config.toml
n_kv_head = 4
rope_base = 100000.0
bias = "qkv"
init_std_o = 0.00334
init_std_up = 0.0189
lr_mult_o = 1.29
warmup_steps = 424
steps = 3436
MLP neurons of a small language model. Each row is named by its layer, matrix (gate and up: input weights) and neuron, and shows model dimensions 341-468. Each number is 500 + 25 x the weight over its row's rms, rounded and kept within 0 to 999. Numbers have three digits each. A neuron's up and down rows have the sign that makes its largest values positive.
A block is one neuron, or neurons of one layer that tend to fire together. After each block is what it responds to, as a language model described it from the Wikipedia text at the highest values.

L12.gate632:517494462498507474469544512515485490520471508489507497491486471516519471496474500460511488500509470515524504499531519529500554518515453543503484513477493490516478479483480483497526469501485531446487483515507516509545485488487509511477501508494505484480489475488489493476499499470509523536519583509463546470505494519507511498510484483561521492484466508492547472503484494519498469473529
L12.up632:467523453489461519486519500509473490462480499516492479544452495527507505480513439496506450512502477515507528503495524546510520489484500533528462493505488543503522526523470496503520501466488495470505484492532499508524486475491488518495516498506488500508483469482470472516538516505508492480469485517504480484496496506458503466466523486506491481468512487485502469485499538528517463479501
L12.gate1290:497445550453503501464466464496469521537478527498493493460473486525428536520503519499449505520499504531487508494506503509505513501473508527465510507467453542487493528496496516533495489469483461508522534476531490500470520500497516507523521508512509468519466478493449530506525466462514564554500505551478536474510491537507506510475501478488494523506531488523513480530543537546484490515500
L12.up1290:491514492524498517502458503468489431544505489526498526514514545509528500502469516478493526499548501520511499513531546504477518472474511528506555493508518505513553512520511499500544478499495474506533489483555487487509501477518505534492507497526496529486517465502532498528503504474465496506549497478480543465498544471484485515474468467514469493532560476523491495556497481494533500469478
Description: Such as examples

L3.gate272:482471514511497472475477509503529475491525541473494505532491482500483524512457502534502454477503475523480514501523479533488493493499500467481489498489496495519495469488499483468516479488494538499501492482542511489510481497495455502516462465514486506544509521543463461464439497490510514498500518484464490539544512505542532454462511477545497514464505499435513508443517499474490539453487
L3.up272:467537465499519460492539480544487503443512491487509527466508481486530535551496506460516542490498533471498469486499503514483491494528495517496487461520557489511568536443472518487486500555465466437540482500519494491481507487471470492500520493534527526495481555513469502525510499490514488500495498508451484526509516485526486505483503499509505547473518530495540539511525513531507449476490
L3.gate471:499496492527519535477519502482493527476497495485527548468520482539509509506463480502546505496514435507490499529504482485500504504484477512483516497530540480491503500479470489489516523483496515511487490451490498483498495499497483496496478458527525470475483529547516461527553477512516470509505527471462482529492516456501467509490507513476500532514493538490501484481536502543494464488502
L3.up471:515518495522485477505486484494518505533480506488494477536467491523529423460495446473487517514526483490492506525455489529523510513541518510539426475517473449496513444483503542502508490517510488524539521510523483502503506492510515577558481453500516504542530496484522493471520521494458484505494513486516504551470503448512505481519516543506468511510498476479528460518511469503492480509469
L3.gate1116:451481511492483535471513525526470481505498454466512528496478531524483445479463455478493528511509543494501480449475478534518481496483518503500514480523520487535556560481510524471502539494470497457542536508508483502495503504486472472517484465507539489496494526502476485469505516505503505561530533469536506511535500476480488497494517477453491487462488487479504480501510527512506493483518
L3.up1116:497507495516504511496549470512470489494494533460461498487528484518516528508475494525445522477466536517514492525513450469458509495494492489498509521510515476475528502468511505483475466497474522490513494542470527494503520521498482485495505515557469511490491481533531530491515490497488477466506482494556511466476487502490568503502499527515543492491532519508498497522518509462498475486466
L3.gate1307:480455532498523521474499499517525526522484498457522495515526536472533489507467520519481497499493528507486500514489465513513471462460534494513513417525520490503476459445504468535528517456481507516523507491479475449466518448476493480526499529513529484471500479457511549477531510494520513482510534473478475536487501486523500464486514454483486509528521528500529526473492506484493511502475
L3.up1307:523500480484495452446488489490559499501488525444501462550543537487471495502491543491511499515516498548481534508475509496489529459496522532513473528497523509547533508451558469550493525487525451515482480496543490509518521514494547485537490510463470466480495537537509499445496519491544515527475516490481506536497502481488541473523496527432540523486451495518534497525535488476500500489472
Description: Number-word compound hyphens

L12.gate266:498469513475559465466441495455500539469480523478484476477537468515499465515496484508494516480497503518524513488517518477510535473495525538489461532500509475498513502512492540462511498501516525518522491495441515539510511457546495537492530509491505539543480489484506532467521526526517508505494492491475478473516447498491504460503514500504508530520520494499497510483565458478481503527482
L12.up266:530506496509558456459470489484503490474528497493453540469485511476476552476501455507509464500483488447456535458513492507521519468467478494535443479498494506516486495481467542503495503486502496481471494486508489501476494490503486500537492505524526532521488504483497470477528504473494511512496494522498532529490548459514497514512537466493547485534466489530516508498487492463515472488512
L12.gate573:494474485483459536483497537464469476489494490522491508484484512528518462528485468513494488510503480463478494471489501495543512472513518516512498516482506490570503530489519500451483514537484427480525512489458501513547522447469514501483543444474476453504529490442477521509473492505499530538434511499480545495486490495525490510498556465490500482515475496547519516520524501486485498514482
L12.up573:510481485469489506489494497522497501511511545509508457477514492527525529537488529502518534483455533478566500510547490460486499485458551509514513519479518507496460512491518485461490498502482473483495495499505512522478534496502494443467505521497485503526503480531507450501493456474513517526489495524524495491456492492475489510506503480513481487511486535522467508483492495509497463517533
Description: Reporting verbs, time connectives

L3.gate661:475487514467502460492494503497498525483512450427516462487529564503488497491475530504506474555488490525547521542489446511483500509527500523506515529505525504514518478485477500492483488503503509519489533526555520492496488492468520506489483534481514504476499511512491491507506517498498518501520477505492520486487506511445469494503499522556524505514548477543522497473432508552515479488501
L3.up661:463531476498527518519480474480489488509548495480507498512477527459466515475505468501523470481473527513506514524500477520483521515506546514487543508480485504539533482574479529531526503492494496432503493530457508516532507513493525517529530516532526483526535498461486491522528488463515504542527507520539541505477519551465470489473501509511551468523537538496466468502540534511472503504458
L3.gate987:491513489485475513506484473533502549526484499517500509546562479531513488519516508518512510547501509485505487511516512517519536539486484501528533477500495495503551499506529478539509509509485530477498512526534456518466496525526485527514499534532544464440448488479535505528457529553518546494525482534467518538457499482503529544543505496496547494527498489498534515520504519443507501517517
L3.up987:523527570517512506543529480568506498504510470477472470498507503472501475476523500498451525500501497488537462508490491498506505516527537508448545517495475545539486533529523506513529519491545512500529469473510531529514474491531481492468505550466491499543486506490524503501464488520513478476543532501479487516456470488503504523500532485513497547497523482495465492506479491466500492491527
L3.gate1155:552523483466488501528509504466488545487491527485538536508489528485536494494493488497484525488515501517551504509459495476520513497494493465499465491517491511522514486471446484495485508479470486495511506501480532516470511525527453475498529532479507463505471529495523478503487477501527488498488548480525481476504468556485487513525551484504555538543493522556516512483533467513535517523520
L3.up1155:518500494526491501552509477495465498537489474488483452548431477490475517523510483492484469540476504483483445506486550477552487443489521469468458466450455505509513487486489457495548558455499453495545472522506529512482482471531524471494508539444509463494535455480517532482514507525507471492488496481493484488474457490472538491499471473508508517513519506507513502494472493502515530461523
L3.gate1283:521520484483481498500500483489473558496490495458503506501492504502491509452497503500474510476521487478502506546542502486508489540470480437488505459515533506462527489474537528533527547507451508467527528510498503533484521481526540534512524515493545501450494489484482502524501527520528484502560511467461476527526476475513548514547520463503536528529502500523471533466490528474516509504470
L3.up1283:489548488513502531505486463546513497473515477504499511507474525524502542492494481479499518490498532484467478517499506479534493498499478514524556459501512501499480473525512478511457561471473495515522490436445494535569523498500447544493508514481513528497508521513522453524465526479517555539509475487501517517481519503530517510480500473504519521528514506512491450515461566476469504544491
Description: Mid-word name fragments

L2.gate15:497529472468456522490511514456517489530502494505519492511505501508494492512524512472477500479530530492445522473506510474492491505497477519484462499525507488486493521504531541495511456496529499481559568501523455511498505507489491523492545532474508489480500509514521474456465473510503511471482477483500498521483501497507541526526547536513560512488477487507497537453483548489561513490517
L2.up15:520493471494505537519455505487519483486515473512443492476534512519541477496480478492494515517516499529490493476513496501499529500514493534525478487493524471531512488498521519487504472534467500475497522478507521498461537495482509468515506484470499498488517478546510484493496499457501519481481465503479502496466492517465503480481473499474480495560506516510500520474520519483481522462547
L2.gate123:484483553539485503544511478535510496480508508501505516494560524521500484493487472493517486548510489510532493513508464500495509482486524500508521496552471481507511507488495506511521511498496489486464501512512546494481471514487464469477506515534470532527534565541457548491488523460527542525535496525495514471509503529471540489458489500515500493482486438513511508478522527499500478494484
L2.up123:513470477528503506518495482519468501502424517524530523514502494486509447498498478469453490478437483461492522483524489464485495526481497515535487488509489504519457514459510493519492501521516485501498521495490513502502533489475518522509504535499516476483509540484488591538478516520506511482497479530471499492487515471494491475509493522498518464476526497494534541507471505483491513499489
L2.gate147:511500539519498440522486469528534483466517518515492499558478496546534489499490492484534504529538521501515477440510498530486509491541480471495463533483484498501502508524463508477547495543463498521498475520463460485487484508493498462490490482430502507473463536502478477515511534522492481495515530509514494465466531509498496524524480471494486542496537523528499497532503498503507495535492
L2.up147:447495476513541501525498439476533490477496503466481522463494503476497510514512553558499498465515515520535483528492462470471506470483472490463505509510451533538467499533521517456485474503518486516506476492503487496466511482500523450462465518456485509511501497499520461530454513502495464526489538471531510493508497500487444489513520489500487518499513551480495430478457497460473467508530
L2.gate342:495507521445506489515475498475481543478503509502514491490504515521492490497488468501451458534512502478434513486514521513488511530490495531495482475499522504503462480465527513491523540519514527525497486502492477485495480492493494495479534520515468474476502494448510520523483478514531511478507469494539513470462523495499504513548535502492520508491550528505501484502492502497513465532488
L2.up342:481487536540463505506507526486514493460481498518529485497519501464484521529490516503482454511516466496490517479514529503463519471478490470490504524514486470450501533551530514531513527493491496459518482546510459499492534456476495521509525494497492499501521555488512488510536496499519530483507526532460489498498505538513493532489509461501515485512489503497489521498486533496476462519519
L2.gate909:515528494468518529494496510470501548539536461556520476502523472487519481486469504536475495473484511499530514510501476449495500531472528468453476463503499525497483494532464453536494483482502451548464513492504497532518523504475493509482476463464493510483548482502492493498527520553504485495544502461529503495499555505479532481496495499493489551508494523450482496466529523521521490482510
L2.up909:468529535462505493499510526518477484495492463496499490503475479540549486527492531548476475523488515464530480479504470528535513508505483518466515486489502528515502470559444520449487528533486537477539494480473487495521494523495472455519518463490499466511508485516490497526469507526489503497543548494517522512460542519486459504513506490502448514480496474487502441498509511493515481493478
L2.gate1053:497500488459461518493531520492498503493505470530488499510529520475501432500476453477499530492485505458538520537498506479497475498507521439548513515464521546486536455490517518462489473512507494469500517491493513520472499485528488493508472541469554513551482469486518505467460539480518527516529473530473508494485473523535476517554502463478434519543531544504485510513492527464488484501498
L2.up1053:501505526505491458499525495467475506516541478545491506547496494515530540458540442524429495481467494507494469472507470474513476495537495510499481447490522516463514512447568504541469476463488520494517466546530529513492501479501524485499516497503499541515509477502462528460485512500486492501485495507499509508488566506504448474531511472512507504476504476457507482473520471535504496499476
L2.gate1168:491507463542473531458559479495485463527518517488473524514483534504493556501491477491503463473492512492490496518455505497501459536499463570496532440511509485476474476543520519492523493522507511483466501476526584497516451491500504457477496485477518504571500518506504446497510514523506502491529514516460503524500521532489512466473500468494484497531466506513495518499497505481529471533488
L2.up1168:525477490535467527541466543538487480520494463488495527520566504512493494526523498521529547520501491493530518507518531533476519477520440501470466516526467498505502493510507487517538511460475536480491517510497529460526533499501494453511480467511467535482461453509529478517460526540513508504507514530458521461500571540502511495489483454495482484484524505446484459484467533471535485550506
L2.gate1261:491519527483480508452516487467481498481490487480513503501541487506482477467487487508504483472513516476529481486544514537463455492485471505480487532497554530539520470461519535463514540479556519511486512468502458489515461497522531509495491480517492505498513473458467471486459503525505504488519526510537512514460520532544494492503528490492526442527521514489434487493527522492518456548476
L2.up1261:474470481482482490492472542523479505520487507488510508492488510520496488554467475490518563506522535473513504503486495476479501458499466493514487533452504522512465480512501494516482502554474516494475522517534462554515556479497477490494518499442494492463514516484521519527518495475523494483472473535556498499490497530518483480480513498496472499498452537520489477459533518515470475501458
Description: Mid-word letters, km/h

L2.gate314:468528533494512479534521514474540508526513484468482485498509530502520522469448490501469428488483507509514502473490490545482491502491502484507486510490501502495482462466490488536488564488491460497463511474483525552495469527497484494558495494511509453528501465499473511526521513549490519554522476498520464533518515501454537557497521501472498490546539521478540467520546489514468528518498
L2.up314:519489508484451537518501485485496471486470504475466512438453471538508483510503461494533525514527464463517457509498533521515511465519516443496497528491511512523516485459474526519487477515545462538479537520508506512503458491512490497488493537502527501472545504468519469501478499418472515496519515518488510470498459488513476466524487458485523516478500527531506478533534519553485536464501
L2.gate360:482462543477494518527535504489519539530527460499437493505457562530508496517495477489463506489507504482523509496480497529473495504493480551500538472457554482488511515453481492509545502475459498511492508479559464517473533477524485484539519495517508529494486477519509485546496477449520503536527521536468461484509532486475478520515551514487484528482512497515503542491470484494507515521476
L2.up360:472508526530526503531567472485528491504518465515520505480493478490496530510481483496537513476516514497526479499478528539463518473470491524498499551489505478480485481489485498491499475502492475482489533464498467544489533477505505466511506510475500501524478477535479457483493497516473489548450481511509474462488479493492506486537485500470496473501511512500496528454460520452522511522522
L2.gate395:539475441479502485477514511501502528527520513534497505481522475481488497474508494504508540522530478449486515484430510537489515512522459493489549462469493478521466522495489496514458492520487501515491526509477551472477551462549500495518483501532498448511525499503426485480534532481531513525547515496520501482541501466471537471470479482498536496562490474453492497548507568447492489490504
L2.up395:506528533496529509496469537485504472510496471514483454551486532537503491508487492489524528519487534463454524521450453506497472509527465518529506472489534578501510514491508500500490492525484481465454546517487514495476482520467539497480523502471559482529486505513496530478491492515481477516529512474512535479488455509534477496489488489495462499530477498491529447489544483503500524471489
L2.gate626:484508484491537525482522532502508502526463519544517527513475488503477481515496488509500479440527536517515542534533500487549506501501468533481482510481464503519513493478479522474524464510501494529504487490499521496521492476481507501552528510524513520457444516488470498508473493520557455509524513473509531484543493483503469475512486486527499511525514521527438525482496538485528535536470
L2.up626:532519501536514464519503490493484498524509457548532514514456471490501505470496536499529498496485544473500519512511501517535465471515474499539511516504415486483495511480476494486509510488496512525469539521491439498462473500505492514495470518509520527478503505498479477521508472495484494476490484481481497506491535484521484503492481465482494468483526545495530527499484472488499534462527
L2.gate721:513516514496518471525476506448533476490520481468488499492459542501497478470519496501498464469461517464471536540470455557463522507479524465500524497505485469521521492515460472476487504460464498469490517473503496505511549520494478493495480507531505496477456498502512457515526538458520505501525468527504457459531501530466537443461510456508525549495508546512535480475476503508481489460493
L2.up721:480504483499508498512530513475543511493511481533496458456471533454543491551507475477472504526484496500498514493487504493535470493502490506462466495488533438549500489494498486430480540518492467496535497436507488507475511507508495510535483520463496542516481476521457463493508447498536551510511522468491473485501526474500533480529499485485508503515487456518497507500525510503495543467503
L2.gate792:484520522502506464476517500477478498528501479469501524486465530457508533526501465521483459493466505507495482513464534541525486489501521496489516468471477501499485500479480530491513527517522490488470521466497521494494474476548459497504451462478523492562422504484451543531478478489512495515489506517499502476509495458492501467491507518503474495485501517491504504471493494484518485494513
L2.up792:541496510494500525491504452493451487496461502482509497449493502473510480483484462514524524483549542503517526468518527505499482513468460508512498524452529519501483522469499513517485469500553480491458537486510520472529471462481505527526483476538540523523469480506497492510510477503528509483464583496467520533486460535542514494511509487451485504506504489508487515544536487459461480478482
L2.gate837:502525459496486507515510506495499536492526506508501519469508509490479508498494499490510536494477487521492527477493562528517529475441456505499505487489507515535505522474535491457520506483505516458512526519458497509467541482538465524498477504514524476479478505490512511511458505485542524518523492493484542560472520472503499505457490483464539544515531489480520501480474492479464442507517
L2.up837:520466496514499497515519473493492465489490492502499474496532502517479568548532506507536524475478506481435487490476482521496527483484532468472465510473500444502517463537515493526461487506511471453495533508529526542511517525486452487473481494487556512510475532500498489550509516506529498513526488507510516521470515485554501459458496461475513541509508475474480464474500519490543511452521
L2.gate1124:495523493491484495559528490529571463488460509471487476493493505539455496540520495492519484481504519521523527473464490493520501504540482470485473497494523537529478510514537470520515452502541463485501526501491512498476518460495490564502468546518503454530494496523508457510504548465471541469539535556509468473473502541525526469501492492488490548471556500531518490515516488456493501498464
L2.up1124:479543539498481485484474479534497482545520496537534518474470530511505450498472479490498498526495526463500526460463449561512477479498538469512493489506483512512491510492511473519520546514509494457471520537508499515459523532485478553539489483431482484503501489487478464506494457533494530482509497473538493526503568461472496499478516482476468511500492476491529536516527539502449483516477
Description: Temporal sequence connectives

L3.gate559:499522524466471521499481478509467467510514514484470533504469502478513525477499514541495509522522441511513457470511477510511515538474494511515532498510486505541522509541529533553471544524504456441460530557457484514472524451554453488527536541505507475488519506474493467495535479475485474520484510491449513460491483477519521474484472496481484522514517462487484579506504466490520492512469
L3.up559:506512478516521505519545506517527533546494482485510456506529548552498486554477484496499545523511471519502523516538505496499511470516472517510506513514511458486491491503487523542464496491530467469503510476503576485471497487518495523490491524528519447443516468517487512472486505489519520528479488509534516507514492513504470470514470553528497505519500476487484547489453548471500511486527
L3.gate614:454477524503491449502488444471516508520506477520471504500500509488515511531478502528490462514538473495498546452521449510503538525504545514489490484499472486480492513509513472541484510482533472493542506518487489550487493479561479510519487531519500525496484509481481485514529473501519511479529507473523486497507475494473478507503505489528522523513527462503481488501531444516511508557489
L3.up614:517510480494489534521480546482500489517511500487500489534521527496510513514497539514502495471470563490527518534471486486482467506491476517510495520463500463482535507512501500528516455498493471529466514491522500536510517530509482538499506518482473502464495482502489508456489485527478533482505516514469502520484499459475539514492491473423479547501483480488453493481494505513472513473488
L3.gate677:508513475490471479485520484509491488533501494481530520489484515501497514499497526458506429498489514478494513485505473469474461507439559503517522500505460512491491519498506498515512492474461530503518575499549544470466559471530521454476525523432507494484481517485471465472437489506505507442506531534478498498550499487502453523505481543525451505503488524559554522506513489507476514492485
L3.up677:476488494496482471496504533493538477475504538524518528495529485493506539516456526523461505515477510488519510515515487538458485471518526569482479479475471518487468528512544505504530447491467517529526526473491507466477506504510515461506521459473538489508495470533493473515467486542516499528471509486548534521518520520523530480525503529497467538464474484494500465532553494509505532554478
L3.gate1287:496517521457526545499539514491520501474501478524541485505489523499459467501475535511460518432521516519544497509513509489494512499460524515544498502528468509524516513495488491518473505476470480478501481448463529537521493457499466557500513507528503482485543508488527501507440444502519505497544512502455506508469514486499502444533529534499528488525475486503474535487496509457509500495510
L3.up1287:464481475465496499498480463457518506530514518498494483492518528517467505499503485488512534522484502526519509490499449475535505519460508531530546463479455460482493518472459466521542498565526475487488518508535508478525498492502508520481478541511484503499488482519514524497500502483521510468474476497500496509481506516517477490489497525488584510486513469507536475505464445465446521475477
Description: Word pieces predicting continuations

L2.gate101:494476533465462518480493516520571483521506557488529477507527543515540509490483481520510496508558504503445529514511466473479505521496518485528503477487543494502529526460496463485489486470487503527486498527484471476478496471495469456482541522491512521542497492527488499517486545519536510510480504469497518437464498513491519525500503489538515530473477499512472562538534492494478483493484
L2.up101:456530490506520521525491510458527517488514477492528457478529478512552503474480508524457478506515528480520497491533478546521477525487520460517480453491505529484501501542449424497506504540534515468510466443468465459522501537481473485519514493504446503518496546486472549535481485499525504507495535510492513491470501492491501501489460476526471510484443516490495472530503478493513505485492
L2.gate274:558501513519477527473499503498525511497488478505519514480488495521494454487522498461506499475504518508488531505498485515491503465444472468489522481511547534511483515500486498535510470452502529475472509519511512446505534516526503493482501478532479481540461467475492513504494480527501516450519554502491522512541463534515508472499541509526512518509487533505506500494502490537506519497481
L2.up274:496493496544496544472520485473516462513522511515509487487505509553535514540509486481495541494482486527507488496485491471526504488513538496504535477484468467503502516456453525507502495529473462459451536492526456489496487531498483525477462488513502499455544496486536491517528473497488499467521502481507554508456452553496492506489497478526473530511514483528528532494454528478513496483511
L2.gate287:478503515516491529488517509552475525532546451493489474511504503455500565502453500519519484473491538510526515485552536480507524499511499508459513509552469493499503489488538513543526491515505503534538482518483472489526483528543504504493495527483491530492504466482505510548503481491531490490519497497551524549489500486509487488483503471483489476537527553488547547551527459494520450526513
L2.up287:505482550483516479504542530502500505453513442497481466464523509467530504521529506476561465477485521498509525501481518482476502509510529451462501522499495524535497429460486453542520512511509504474519438518538506465495526550479486495506439581543492501492510473497544494530518521501473482524503498487533553502477527473506476516459490529486488470483510473498482488501548475532504499513519
L2.gate366:498481528505503499533510481481544469484469478503497505523491499506489513518495461512501516520520512490536510466510465516518499527446550458506523493538541469488490502507526493495495520502507496482445506505491468529461511476537498548490489505490530496488455501514495494502488484540479512528515503498475516470492480522517502496541517496499490480525461431541513501492497565528482500488444
L2.up366:535507468484491478486500514542505485539465473473486508552488546503488484481509542514507501452512530516502472484507541489500512502493479519501494483474533544482516508492473500527501491508547505490509490495470506487530482535466494465486532506541519506528476478479507542530444488521448514484490476482500503502454456517463511452486495538503523492516499494507505503479461518486506494489479
L2.gate444:483510524475467502484517468501495500533480495507521488496502499457486521467481504504510478514538517527538480488556533474502527479537474485524448463521526486465457447508462485461497494464524506558463510499485526500502482486529490491498545498464543478508519496508495542478489462525534503475540458539464528532543520468483485470493482526491530531550530494485500512470524532528516523502487
L2.up444:524527484520476520532497510495541470519475495525498500468488511494495492487477481497521459497482545560497453493488488509480461487520497481500512512545461507505545482489508502548538496528512497482534464550487559458482545509474471533504528501521490503508497479520544517504480510502465500471504504477494509526511512515492506471502457487530486518474489510514515533486472500531478466490455
L2.gate758:490479497480474464509518524510494460458469510473508539457504476447515496483510490451493455498510458507454445436484508510537499489507464482535468476456521469490532502456525522484487467495514554493460500499524541501460467533544524502489501493531533482529501552475486524508524518446529475506504455470558533542487471541512459464500486526520545503467489472493474497496517511492486496470537
L2.up758:464511500483465509509514478507523497546489502508481472536458474457508536493499513505453462500513514520524479481466549489465455534508515494494487500481528514466512502464524515497530489505505460523510486537484540498508508502498508477461501477431506473499450489516522532508508476499507487519520529493518498500516460518536510480511526452480465487524473521509479490499516554510516496484505
L2.gate835:482532462478441499477527510497515497487504514522532464477457472516486527496516488497512450485498516504486539495486521498503537500487461487549477504502551485501493493480494469537494495506545496497490498475497527471519504521475488486486510498481487473553497524510488515504536519502511512496483460553493543474522494494517504457479502488473495510503521497492508484515517559571514509512519
L2.up835:481497490488459502517483475502503508495507461470508466491495519490525474523517510510514522485523530541476494526460499476459473457497469478504520518464517542477520473502519488553499515504530503510481533534515499528469541536491482496482470503525529489459509484514515466497475504521564485524526466528516534454511468545513501504508503459496516491482475526472432524477462494534470472511508
L2.gate986:517508493472501477504518429520543536484514506530455471543480501501536493486524498482497527514485526546493490488525467467486493496451519523511465517525515482501463505479507498540471501522503510551497538490516548510472442495526511481512455523500516507513491454498485491456477477533555543495498512479501542477480470467525508474474495496478470527518474486509476509460467469551485543492490
L2.up986:537466543516504475525509507484525495516490533518524457509548511515525503529492525485513503509503502483548510482533506526513502496493461581484496495466449467548486509546526493520503557500503518498504491515506472508515487496500480521501458464507500539468492502508493520507489493488524518506494487514493500480453515513516495510491507534547496531491501509445539492479467542542513507468471
Description: Vague quantifier "some"